Part of a small language model's weights.
Size: 13 layers, vocabulary 8118.
Training: a variant of Adam for these matrices, 1057M tokens, 8065 steps.
MLP neurons of a small language model. Each row is named by its layer, matrix (up: input weights) and neuron, and shows model dimensions 224-319. Each number is 128 + 24 x the weight over its row's rms, rounded and kept within 0 to 255. Numbers have three digits each.
Before each neuron's rows, "fires after" lists the tokens most often just before its 100 highest values on Wikipedia text that the model never trained on. A number after a token or word is its count.

fires after: ") " 24, "\n" 15, "; " 13, ". " 6, " " 6, "ing " 4
L5.up1834:118140155146158088148118109174133128137128136166107142087114130101104150122105091141105123085120161109136127123141165168143157087087099151135093143143061116115110123153138117157138111148149119117102136126069080162143105128088141153141109152109108133129116161111124149127125152179096139164

fires after: "the " 46, "late " 9, "-" 6, "early " 6, "mid" 5, "of " 5
L10.up95:074096146124185154097141106122130099100094128107133119123104156074120130140135146082120128159120172142143113129086128128113165156090114111129167155133094132128104122147114151127114113126079132144104120159139159138102162066132120141080092126138113145147104114152122135118121133147060120122

fires after: "| " 58, "; " 37
L5.up1211:168149105114133143110137111159116120126144128135132127127100125103169120146109096100098170135123141192108096098157076125143181128140113104149151173123107137125107131089191138145146099150113113141139168125107075171142128102146126165169117113101129125141090124122134141154140084117136128132

fires after: "." 55
L5.up920:122164115124111143100157122157114167124107129114124091106115140153124132129100114126134134108149153144097120087188132133143143124114145104148111131160126104111127144089132126128137125151127133159134123118075095165133153070173109168128076124098145133133086098113082122120132075127093157135

fires after: "| " 21, "on " 21, "On " 14, "- " 11, "– " 7, "born " 7
L10.up1300:136117125132172119105119097171157073102139120102115105132120127122121153130119187145128124136126117136136121103137118111114153160156117123149119164117114151140146120127122115163087127134131094140105156128118102147178106071142077160096139106124103105110149092152129132123131134131145168097

fires after: "| " 49, "; " 28, "1 " 6, "2 " 4
L5.up1043:168101111075151127120180094115129116129131086084132092126145093151111140131123125062113146128137134125115110104144129159137180107105147100172169180104105106102129110128182102104106075144171144169123146136106109138134111096147117140122134116075186126119123128130147146120116076105140078119

fires after: "." 19, "(" 14, "in" 12, "ft " 7, "oz" 6, "m" 5
L5.up963:153140112141136098144129115150106113121150116137124094108135106128141114119130123106131171087126105106059138124102131145149146103132112102134109131096108102110149124138145122145173137154139102107138161125134169119082159111108106183147080135144130131161145128123105116090130090119119129119

fires after: "in " 24, "of " 20, "'" 16, "the " 12
L5.up159:095107136126161119123124149131134131098154122167109121128130157095144117136107135158100137143097108122135131117109124120105196119127126120142139117108131165085127149136129118167154158149118110189129166145140154170096130080117133126150059160126106156130089142137100129128128148142129146159

fires after: "| " 35, "on " 27, "On " 12, "(" 11, "- " 5, "– " 5
L10.up842:157120118134112177167126188101089132132109092151114173114117102132097162116136123123108183132153118138094092099138093148144123124096161184125095106114093095128142105177139163170149141112096115140139111081076102152150105137146087160148131164157133156148132158129118173131118096143142121098

fires after: "\n\n" 33, "==" 22, "== " 11, "and " 5
L5.up245:147119156138130118102150173166153116142082153133147122125127163077140083131132106119132148102106168161052164129157130123099146119118085085149153166133089103103159128119128142109152134112132129121123089132121155081134131129126106121093120115092150155137116154098115138131130121157138125121

fires after: ". " 58, "\n\n" 7, "| " 5, "- " 4
L5.up1070:113176146087125080125168163179128154176154158151156121089075129106126157113147152119121083156140136143094093085102146132134133119103115129103118122118092136125118142132150136178113108127109153102119141130109092150153109075132154110138135167128103154115130130112129136145104160190140099160

fires after: "during " 24, "at " 8, "In " 7, "in " 6, "7" 5, "0" 4
L10.up1193:127115116108099106135170099155154126109124100170117123129103120120136115134132173139148111124117114117100118176104089124120082158114140113144087148151154163125120104125128140154164176147171103099146125149150134189114141134149147160115163072130113140128138112133105129130138099131102089152

fires after: "(" 45, "." 12
L5.up401:173205125142146106106128130139116121096142160124115091116144128083111156122130119102117139135130117110065152135103110113129152093122115110126134107134131123109141141153129120094167124190115135118101152114121155166110144077128089107157124108130146123129150179136084116099129141165139131113

fires after: "the " 28, "The " 18, "of " 9, "\n\n" 9
L5.up812:125157159174110120117159135124119149103100083117127122113158138123111128119112159166111129149117132129119118068142108153131149110126127110122133149113120169105113128122112139094133116127141117184134108145125160155128145101165073154085097128114123117183129146146097149132084154125127104101

fires after: "| " 46, "\n" 14
L5.up148:099154121146164160099130151148123195123128097120156125136082158154144153124144115093090106165137132115119112134144122139141130110115160118124149127121143158065127113122141126135152112124143105174112134120100112147131118085119101123142130142066130147106099134137128160154115071163147105149

fires after: "| " 25, "and " 20, "A" 5, "- " 4
L5.up517:128128120154102142162117169163111140154105153110152108073088134087095135150123106127127100116132177150082096108127143175138144119135099137156133144125107131113109111122166100112129104145163140140130108124137120121174161130095110155131147128152122121147107157113165127131111110134134141146

fires after: "S" 26, "H" 15, "\n\n" 5, "\n" 4, "M" 4
L10.up1539:097145136154120143123125139131103127092116147101145116131126093101101175130189127141107138150133095156123106174126118122121138094136117096138084137135098149114114156124131123202115144130115125121120153109119135157147185104137065138116157131115139110162147128127130126144141127122088086137

fires after: "'" 31, ". " 18, ", " 9, "and " 4, "that " 4
L10.up599:125135092121164151136141106146106122127120116105067103116118204136148106121129078130157118157148162125146109123121100072147174109129081155123119133087081136095109124126141157112133136105134066118143107130125123146128138132112118148083141103080163148119094137133098108120124110170125144166

fires after: "to " 20, "in " 19, "of " 11, "from " 8, "until " 7
L5.up1404:138108166119135119143155146120124153062114110098126150064116141080106157135138112126091125146112146172123071144120118114109162132118123164145123109102119136130112086086125151112111108114108134114121146134102113148151095054127123143114106155119179120151099140136085149112127118126141082139

fires after: "the " 31, "his " 15, "at " 6, "their " 5, "its " 4, "a " 4
L5.up569:137124144146142130104154157125127127125138141134131141129132134110132114155145119089106107106122121106087132166114122160138156149167120130145067120115108142131062124132129125080140115159122137108133174100145123162126159123134153104156114121108108129126096120122114151131126101116152116147

fires after: "| " 44, "; " 7
L5.up962:152152147118046135104102189123111097141135162113108156090093145137091118141128122101137127118133133142119139139140107198119136085113136095124132163174086105078140136127136140113131109138110107168114130125085108124152114094108111084069121129100143122151091116128097146166086125161104143092

fires after: "| " 46, " " 18, ") " 5, "." 5
L5.up1185:140166080148123128118100143151152139126108116081105150101128129120141148131138143106108125137132141105155117057160166117139137097170146143109130124123130102106139122121113110110166109121131127148086115126125103138150141133121118123110121158116126126125093122149132167134129108160142100173

fires after: "in " 37, "m " 7, "mm " 6, "g " 6, "of " 5, "on " 5
L5.up1491:106140118141130108074129125130106150067126116123118133100114124135124120145144142101106157157097139134091113119130118098131182078132168123157147122110149145096118100157133111116156160164146126186132153170136110132122131146113122141130107105141136143138128142132129112109112159123130104115

fires after: "(" 26, "born " 21, "–" 19, ", " 13, "in " 7
L10.up900:167136136102125127091145085140171105074161131100152113127113135126091118118090158063137143128126160170141101141114129124134111128122139093134108144166101171138114154086097142131132150143120110129126167115120097141161084100109141143140122110111087135096140123122098145090109077143133113114

fires after: "| " 46, "No" 7, "DN" 5, "s" 5
L5.up1113:153131107088110127118122152145098158163131127132131118090120119129130132112144131150130125127149118154131082160103116140109124102122143142127131129166115146077135128109123160135100113109163120148141117122061172160155160127141082118112123134104140120171100137122105129124105158149119068118

fires after: "\n" 35, "|" 34, "- " 11
L10.up1009:133135142157145146156152123124121156139130163148139125097118134113141120130170138096101113136128102114130123120142172113124153148130146144125158116093129115158167130142085146142148110117123100085133142124130084139124156122149075150121136093136176101126139114108117119166095112128102083128

fires after: "on " 49, "On " 20, "| " 13, "- " 7
L10.up865:148133118104120135121148103144155121130090092091123112093102124150111118149109152131099148158173150140114090126134152157126150157136157143173132082115165157139108090126117114160125127120100110135115126106100107104163105059147147125116162138107142129119146103127116152154131097145146085132

fires after: "the " 33, "his " 9, "its " 4, "s " 4, "- " 4
L5.up824:116126126097135129115130159120114124092123087126129115106096197112139120072143076137128124196161114068154147162139110156144145087142125106136107123167126149105102108111096106139127162180138133112118098129149147128117143102116128133160094117131130121109093135155090142129117101149113094118

fires after: "F" 16, "S" 13, "D" 7, "L" 6, "W" 6, "R" 5
L5.up1072:120101104131111175178115123150136127113104098115069194079133164170131130088151180104100110091107156130066140112104100198142166118117153133147182145097110139122165142069114125145095128108182141081133158092120099147157154137117123157144109123112117141173128162124130124136129105138109110105

fires after: ", " 24, ": " 8, "as " 6, "\"" 6, "said" 5, "that " 5
L5.up1357:113117128128145106140122114158133110140111136157120114117121148152115166123098104109131151085149152164140114138147160115131116083133136131121140145121067084103121137116116120162110088126098136106096161131161132161103091103121143120111124146073111126122112138152092128141120121162136078128

fires after: "| " 45, "$" 9, "(" 6, "13" 5, "; " 4
L10.up641:112143080097148109119165165123144166111093098141127127135135116154093144112116119136132159107154165136122121136107128124094168120102141137118123096114133132132129091153106132114102155171115137143150125143127101138140117116122088185167162150124105160063146116083111166112141087189089147127

fires after: "==" 49, "and " 6
L5.up1338:085132127120132162108139127168159135152062118133149167132124182113141147134161087146108137102122109145118142157122094136120138109119104120135123138179087164126105142130152134142131127092140118102112120151103123172130146098118123150112124156124129156121126143148116146092118129126141097131

fires after: "the " 55, "The " 10, "| " 5
L5.up354:108121100162100143126107124133082131150107124130134131112133119136174185106156135106108084115130170130103087097137146114129151122104122088117165078112110135098165119137129119121129086128137184126122136103180090130154131115163161132107108172126099130142083129145133147129115108157118148115

fires after: ", " 53, "\", " 5, "that " 5, "which " 4
L5.up1894:133127127124119160151101114137128114167141127100111088094141141156145127087127105137144103138167124109141137099146130152165125151136078147158114143108113158100103130102113124130118114133176060073105127142130106113153133122143153147095119124115138098122100115100132136072106112133066161159

fires after: "United " 28, "the " 27, "The " 9
L5.up327:182121144120134145124103121124115143137089078104150176105147104179146123099144163151139124162098088082136090129105103148136147104151142096139140119099143096095101140111105112166104125172112111133130147152131110129110144145131137115093096102102108138117116109141105148107130127141111108136

fires after: "| " 43, " " 25
L5.up202:150139162136150151078150164157124107152115102164110147076151128165143186120146119107122131130162170107136092138132125125142124134114134120114162180129104136142154084143109124135117092087172089131113147137103152118151125111151095102076075101135174080125099112119086137125112119150084095105

fires after: "\n" 51, "|" 35, " " 7, "| " 4
L5.up791:134119133153122148103142153198119145116162158124142137110114163158093139138102120127121147057142154074110103100117144133134140133055155158150124153111084119118152099162124124176127102148116103114139150098101147118156103164120115112138132145097138120123136142132130136130134116170141076137

fires after: "the " 49, "201" 12, "202" 10, "199" 6, "200" 6
L5.up1486:169102098154165118099103119131204126144095148120095093108142147141082096069164143102104120119114143138128138115105129106127150123106101101130117111150115131077091122168102127136166161196168126120135140091142161143125110117128156124135124164096110152097118127131137122126113109130105105107

fires after: ". " 47, "\n\n" 28, "\n" 14
L5.up1935:124120131119126121124112173132129123125125077125117100106106136071134149132165175134158152148108162162122120122096103121125084085123124149143110194118106108089163146132142120140142118121127157095133172161098168159127141139100091135102111137113137119161120155122088136164154161084131111125

fires after: "as " 47, "As " 18, "it " 4
L5.up889:140112110107121141141127128143165125129093104124149128109137120122146176154116102107112140088098157195122121076104107079127165131114097136119160102135112099102158138135163147180094115126138128082103153140139110132119126097125140093153098167125101133156114170116114143142131148129162097151

fires after: "." 66, "r" 4
L10.up314:164161102132107141129143114173112150113131118109147129142106112177133140098093147111141127126156124127106165077153109109142121173151138095142137147102140115150104131096152161092102153139101134140099121073118108169129091117088124159127094150130122119121095145095069157132126055131132178128

fires after: ", " 22, "and " 22, "who " 8
L5.up133:142138131137144153124151138145142119165134148087120087151058131112108150137143119109177156142119153152125143117129118144121123103079081141122148103117116126135102123070152124144155107148106109162116123152130153097125134138112141117137116138128117121164107183116121106145125141100138110112

fires after: "| " 68
L5.up1896:172109182133133132124100181152095092153115097161133132121119188096127126117164119113153148143149157130114128124112124148132135080127137147101154147157100119088108088133124134166116112091157135157120106106116134129142107145122096130106125129072161140143089143129107116122116135137126082132

fires after: "==" 36, "===" 30, "\n\n" 12, "====" 5
L5.up173:103104156143149129130140154141120153127085159130172110139099184125136154122107094136154136144179167137092131081136132089164122108125114088151141154091084093106083138150099122123112086130108097182120133139144108115100119110123100150095092117144122133120105154136152129166116107137118142141

fires after: "| " 34, "\n" 20, "- " 17, ": " 8, "\n\n" 7
L5.up1861:120135109136138154130136130182143143146132138120138102099075146144139171121144130112109172142126159156090089134157151117121141148110170101133126174161113156100119099144167140180150121117127104151114178154181114138140135083107114120098112172093112132113114144123139133111115090145144122116

fires after: "| " 49, "- " 26, "\n" 7, "s" 4
L5.up1088:069132118112165179141165139114138158064120145113149084142081166112103125131127098133116116119123132145077135175128122167110162129115121109163090131150150142088107124119123142173136141059121126140098127169094138091099113120167118125158154114059134121126128119100119131147109109182134129149

fires after: "the " 54, "197" 8, "The " 7, "198" 5, "199" 5
L5.up426:138094106164148145110116129109128165130140149096139145037093111081143117110113134104098130147146131133070118105141154123105162125120114100144120126100115133085138073093154133103134088146158137182132133118128150167130127098185108143100083137168115123158088125127100142091106121166077100157

fires after: "| " 45, "- " 7, "(" 6
L5.up1032:151127142130079110142118140151139128112116102132112140090124127108070146137174183098117142138099160127144108093128145116136157120114167145138152100144137130105098123150073099174099118087106101140150156128148092120104124089137120131095131118083125132116099143140093150123129111132125099097

fires after: "| " 34, "." 6, "United " 5, ") " 4, " " 4
L5.up1881:138111134129171182137116126146115136149150133096144151093117140130091143124101092112116102103165139112121096122131121134140151119075136099140099130136114117123124114127087099150115078137137126163116133100130106125151134099169108122142109127121129119101152163108103143138124079192107155120

fires after: "on " 25, "On " 18, "of " 9, "born " 5, "- " 5, "– " 4
L10.up826:095085077153144144111128142123143098117111165105140152074113093084123108113105176168168181139106115139092138140131105120088134140094135139134110096112176150125149060139083114189107136117125121101155174114118166134121107102116112132103099141111147106130139124130090162079141140147150132120

fires after: "the " 34, "- " 20, "\"" 9, "| " 6, "The " 5
L5.up1435:124113106144119121081133112168141128122106126185117137096101118119156142139164129138157113173122172101120140100138091109151144137158120128123129133199083123100125132157101094111136125199112113123112132166169087118149133156156143119103121108159126101127092124167137127131122092186125131123

fires after: "\n\n" 54, "\n" 25, "On " 7, "==" 4
L5.up952:123145124154151157144149162109124117110082117136162114094108141125141126081150114135113094145127161119115128138144144103145129086085146121165142129123135129100106086153135114123107176102097126102089144165068135160120140098156091156126116135085153139148146133112125136131114117158137105147

fires after: "the " 68
L5.up489:126147170123138098158161127139127152130118126130144106090124157149145121095129117112165098117107131096126112124135103116124157113154123111130119084153158128113079132146111117103127160189112138137136128205182075146074099118150158099100116112092108138093077093138123151120100114151164118113

fires after: "| " 44, "0 " 15, "1 " 10, "0" 7, "2" 6, "1" 6
L5.up335:134130091133112124107160116155144143108129093133140163141075100117136142112149156111114139144128157155114123109125119119145159120131112092158163177161074119080133081122159133172145128094117153113105139130107116148159136092144103129142097109052158109108096120129141147148126095130152112103

fires after: "- " 27, "\n" 24, "\n\n" 17, "==" 10, ". " 6
L5.up1863:130101125144157156134122125173140127114092122128152108109150176123113151096168106118147160103167123111050073106124160108118118132130141140153140101141145108126098126166167110182142138141133146107134164158143140121102110126104141105123117166105101119099167138138112117100104101158124089106

fires after: "S" 21, "M" 15, "A" 13, "Mr" 6, "R" 6, "C" 5
L5.up1956:130108124141101161131127134161118138086087153128135173114111097142170148124150114126151151160105164140127116076097109143125146139078140136151143113106097134085153133102125139176173124094138113124113141163091146125154160140093108128140074112139144115133121132121118124164121127115137076133

fires after: "\n" 41, "\n\n" 9, "and " 8, "I" 5
L5.up1886:080125133143137143145109168124148124119104132120112141112083185115129100123114115117146119139102117150114108128106127179098124120109129141164148178146097137135124127131143130158164149120127125059124140155114134167148107098117148103102129118120161149149131158131117131142119127151136090123

fires after: "the " 18, "in " 15, "to " 10, "199" 6, "9 " 4, "until " 4
L5.up468:140158127153137147111125143087106118107115117137112137097081114091120127144115147079096126141130159151149088124117115112103111139134140141162113088130140145156119100140152130143126144148119113131126143110112135180137153084147091103124135138145132140150108118130113130137150106119133104135

fires after: "the " 71, "The " 9, "cap" 4
L5.up1656:099142140119145123130103123122134121112134090142130152115129165168114133112153127101094119188107179157118107120168120118142165072106121148129176140139082130103135128131112140122143121145146141142120175123113099154146148134189154101125099160115108149121093116131120151102115135136087083140

fires after: "the " 40, "The " 11, "a " 4
L5.up1903:139118139158073166140115118126110144141107100133152138095146179159158093078150114152124112141119132112116101113171157113136128139093090114154174139104147146084095148136059109113130131124138166125121137124157137126122118123123145159109063122095135120063093099128146150179112125140101156112

fires after: "–" 61, " " 7, ". " 6, "-" 6, "- " 4
L10.up1999:140106149121147120115071099151124083147134143132133099125141102119125161108113133092109099128153144162160147120099146165130145161174124118152102136135122153113096098136156158135120108148105075114128123142119133141122148102139099155147122126135142082122112139143124105099132083126125113165

fires after: "-" 32, "–" 16, "- " 5, "x " 4, "field " 4, "\n" 4
L5.up1828:187126137128140124121118137127156096121057117125108156138104124114127124129111137078144120108135116152097097108157166106166096130136153116151171105126089144096111052161110121137102184128137105100123099128146156126127160118102121117137071093085182133135081135129098146142121072136105134135

fires after: "\n\n" 37, "==" 10, "= " 5, " " 4
L10.up1420:090106141070157127145138138125090107144106134111132099121122110139151121132098120130103157156129080161084103105135097133154164116115139157164145137116154177149078114096178116180135119111107091067132152120163125142159149112101080143057152163126145141134135153147139179148102138158170088119

fires after: "===" 64, "==" 26, "====" 5, ")===" 4
L5.up1566:120124153113148080142155157153128089164105142153127167144148061080168127093154067088147150113107125133123081109114111097130109139126109092152129118081102099047125098176079111121149135119138099103118152150097127125079132139113094133112138127117149133161110147149102138106113074153123087085

fires after: "|" 59, "| " 23
L5.up788:126116119117060134120142181138139115115088103123135164080092153158111114104119134142131151096143154149133136110138118111128174134125142140128146158167111105077113088083161090119133115118127121154119120098090085154138152105145076136132084128127130118137084108107122147172122086142136110118

fires after: "D" 14, "P" 11, "d" 10, "g" 7, "s" 5, "S" 5
L10.up844:095152154127129123128162172149110085094081140110124111127104129166090136115119137107155135155100147108125060132128126134128132113108134160133143175108095113115173110136172135133138156103119145086117124174118153120156112129110139128085103124099131152121138071075112128105101113108130168099

fires after: "\n\n" 26, "==" 18, "| " 6, "== " 6, "\n" 5
L5.up20:149118135175164155108162170124104137161075156149127124110119171153124126129138137128127162154164110124134090135160149139124161131127144083121156136136104075103139100094105142130121136112119092107115144130144110094119155143128084093104122140151169187137103166126149124077093070144163097156

fires after: "\n\n" 39, "|" 9, "==" 7
L10.up1724:152164128176112131141167160111112152111108154150125111151089153094123101109120155081155138130111082117147132149123137120110126169125147153136098121102131187135123131154098153129125134114141115110131101140128124150144148148100086122086126105132141128067145098120089115131132135108102145125

fires after: ", " 100
L5.up393:128151131106128127166128112181145128151159141097127098126101137156103167137151059121124124121082115130124113127155133109113182126092127136154137126149089110105154156118126129130153101132112150121131167102146090128096106107116137091166125138122096158110085133133141118116109122123134102151

fires after: "." 42, "\n" 13, "- " 9, "| " 8, "\n\n" 8, "•" 4
L5.up1025:127122130093106132148114104173153108180122135130147136114109117141136145114091173125129126143139161131121129134146136125128160131133104138149137135153106135090079137152168114121117126081080095131121115110118049132133096101126124095122097116097129145097115099140110132164111131160150086086

fires after: "B" 21, "D" 19, "d" 18
L10.up279:127150118149104102114123156162098124131105146158112127123087089152152115109121157114150166144140148118158155115086074139148121123113125104128130143101127146063173129092135146144138152112134132140138147134127165161112143136112147141113103117135148117127087155063107117122120113156103166182

fires after: "The " 28, "the " 18, "Early " 7, "Ge" 4
L5.up1572:123119104111124154131125132144126121150089095129141120086103172169160139117143128099144099157151156139083136125121116140121169139095081137126148160165128132057114148147110109135131134127126135105083148126140120120173129118125143099071133134114132162096121180136154147149124097126124072122

fires after: "; " 38, "| " 18, "." 9, "0" 8, "3 " 4
L5.up1339:173142112107096110087147102105115127124126070165149100108113097106110151136106121093113114111124089174137094106137089147145152082123142144145132149152121082102112110136169134135099135152116114180123159149084131107103149148153090153145144106097149098160137103120093133091139086129131141124

fires after: "(" 23, "ft " 8, "." 7, "in " 6, "m " 6
L5.up847:164134105141083127119107129132110130170161127118125099137082124134144105128150113120098162139133183090099125109075107201108171156143137154126140161095156106137133089145146129132174140138127087143157121132135098132129139164126130158128102089126132157182149141120151131127112057112130123115

fires after: "- " 43, "\n\n" 5, "\n" 4, "Running " 4
L5.up1545:163149140138116112138133105157149105152073111103124090143104161130163114081170133127148152194112158112075085118110152121103104123087095142133108103137137105088083117132120122131109125137144108129122137161138075160147140125120103118095108125128109126143133161119141116110077082116133080118

fires after: "| " 41, "m" 8, "(" 6, "- " 6, ": " 6
L5.up1788:157121126106129147141155133159110140135129095121159126086147125134145166140133064128083141087118131173105105095139168144145118110101151087147119150151094123113106111139145128138141103125127133163139074084129132151145110146155117106129096114085114106129086115133118158152137048125152126145

fires after: "| " 26, " " 18, "(" 9, ". " 4
L10.up1060:129121107142132125146086161133116068151093112156124144101169132060094144154097119120089107080127150163160132122136167110127124110148149098162162104101084125096116119150111131106154106148162126113136105150149170126203139118176082118157172131139158137131115160092150144139112081139116105121

fires after: "(" 23, "–" 21, "born " 19, ", " 14, "in " 6, "In " 5
L10.up570:128139126131131132144128109130176112088159132118138119111119124122078089123092172120163131128140130131166083112121128083092105145099120147153096137152104162119119125083094143089129145129088094117102158093107113127166078170111127154144137093093106106118156110138079145080165078125154101111

fires after: "(" 40, "; " 9, "Japanese " 4
L5.up1927:141112089095093153155158109167111143101063126117132128140151120124182154136133142096117143077099130125096116118128112154137171121139123107156106142122112145108134131148106140129179138122097114112112098147095095150184135123126101134129130141112119133166124139139131129145116092129110131120

fires after: "." 33, "00 " 10, "00" 6, "0 " 4, "3 " 4, "6 " 4
L5.up540:129143109161128104122166111178151142099130115106136121129149160107152163134141117125126184147111075161116135088141105136151085101111133106139155158125137100132103133102165138116120152125122156173127117134084137156081148109167108137127106120059134107165126132105108150127112094114137142144

fires after: "the " 39, "a " 10, "The " 4
L5.up880:090140163116111114132106132176106159161089071175152140121116105160115153131147101143142127120108153180136103095167105117127137077125132137131140146152095109064117153100098107109150066140159092112111143113128101165124153118164131106161137135121110109080126147108133157108109094166148071076

fires after: "201" 21, "199" 13, "200" 10, "197" 9, "\n\n" 7, "Wiscons" 5
L5.up1158:118141130142157133148135131173157178140102152136146134069115146110119129133149137148096096145126114169115120103154111079128164141160122109129111072146149116122119094138101141105121159177149103149134134100119154110133137046138120078150137169125114101131095179134147110127131122126114117148

fires after: "| " 45, "|" 16, "\n" 9, "- " 5, "\n\n" 4
L5.up1345:133151128126068129097128151122089164143122151144162138099095150163120120116110103160112126117091181157083135094126138152134127114123086131146120108149082117063112086144181110111168105145107126116097129095094073174149171149163145132118122125156112136127117120121147164155130116147148124119

fires after: ", " 59, "199" 4, "200" 4
L5.up1617:111132103156151110160151113157187121141141108130129084105082134109077127120138098097129095144133171155103172140177147099147139141117112121135106126110112165141120151112111113139096128147120102132126132098143108115138098063122144146101142141101137146094136131130118143125117140185122103123

fires after: ", " 53, "\n  " 13, "well " 8, "along " 4, "7 " 4
L5.up1761:140165154051124143150155105123159144163173135138149132087084105119116164124111160147095139120112130156110102130097157087147113114108102165123104134142108130121147163134140117109106196186104076088112174136130107151139132152154161128163116175092119110159092135115086141093134104162151099118

fires after: "the " 26, "at " 15, "from " 5, "on " 5, "to " 5
L10.up602:129096147146119146074157121148105144110118145127122130069118144129134131122161100124108135137162066102115151091101129155120201122136098165130112144141086167165151121113115142108178094117130130103104175175119119118143090129095151116105140092113084099124131153105120120098136128118143113142

fires after: "==" 55, "===" 29, "====" 5
L5.up2005:110139124132120109140122155197137138132068126150131173163105115088138134120159080135100144124156138153068164078087148116126162141136122108139161128099135143092119093158119140125083153112145124072140157147114134120123154102105092131104116135085168128135078150154108134146123096137124098124

fires after: "the " 48, "The " 33
L5.up1882:128142129119142160133129121188139114152097142095153172124126167139147195125188103139155141120111140162124084082145143101137156094098124116128129154125081128101119156121103125114118091172121083120133188155158124140159118121149133123140107158097109122123106168141112148142093124148131096125

fires after: ". " 56, ", " 12, "\n\n" 7, "\n" 5
L5.up652:140154127150124141109140122149138139185136164131139153116123134085132128124150132144086132097181127172075120091155146109164130136104136136112142121151099128081124144118151125146149131106132153091138144107113149135127108092144134104099098164080129168099095174125086158095080134184147128165

fires after: "the " 57, "The " 17, "each " 5
L5.up1352:152142171111154144093120140156113140128120066157141139151144131178146151066147120135125119158119137152136151089153144163112130157083143096138122118141135144102095138122135152115160099176097150139116119148141158108152176108173152149097085143147082093091106125127145141119102111105057115110

fires after: "in " 14, "on " 14, "and " 12, "of " 7, "," 5
L5.up1643:165147123146160116140196148140107167128149125115117114094110123076106154130135126090116120124149172150130089131090152107147169107142149126120103089131110133156108126148147118108130124139130158145142144130116153164188098138097135131127123140113148154140134157126098136119114105168120146138

fires after: "==" 30, "== " 19, "\n\n" 4, "Ge" 4
L5.up513:155151142126070132100134148180148149131066150115126096110158164120138131126190101144124180104161140110106141134165090098093123098128143105123143184142124143121125122146155155124166153132101137117129128111138119127167097089100099092089135182150131179111140157113129098104133115170119131149

fires after: "- " 17, "(" 14, "–" 13, "\n" 11, "2" 8, "1" 5
L10.up1074:178136081118121116145156132153089096125132122124143126141147107122112156125121118121154132141158139130121101143154113085141095144094112111152101138121115134121115098142149147148129131097105046105147104106112133141139169106126111132107140134113159098141157129144132133103085081073132119127

fires after: "==" 37, "===" 32, "\n" 8, "====" 7, ":" 6, "\n\n" 4
L5.up172:109117148113132105127144181164120120149090137126145167096130150104108150104130151106133132130155160136104112129107130089149151113120113133135155139130097159122102115118172123134141126086121120166133128115130121140135125110139070134094092154122146145148079106111109155177103120141153095139

fires after: ". " 58, "was " 7, "He " 6
L5.up467:113137146118119130128118128154160119128133097115155116127143124097094118128115108138140128117110180112131135146136179130140104108090118113112123163162073151091108112087091128188158129145167068104104176148092106130119136111124087157089094097111183099142146140129066153084127084140120146149

fires after: "\n" 32, " " 16, ". " 8, "\n\n" 8, "Date " 4
L5.up369:109118126142144153165133143166096152148102139135144131082093126127116168107114157092106145139141138160128074131183152149155130116101129106121168118132090134127104092129110137155144088095131106118105122112119095122141129079164119135157076129118103133146117079117152145129070112130130120179

fires after: "\n\n" 37, "\n" 23, "201" 4, "200" 4
L10.up337:150102104148170144100110111131143126127070158164141090124090174146145099072131173141096141145176075155127115110111126108165142114162140180136122104172113159107098065132135110162098145110105117094091141126141119118113124129149112140119136144125146124130129148140144096067115096133143101143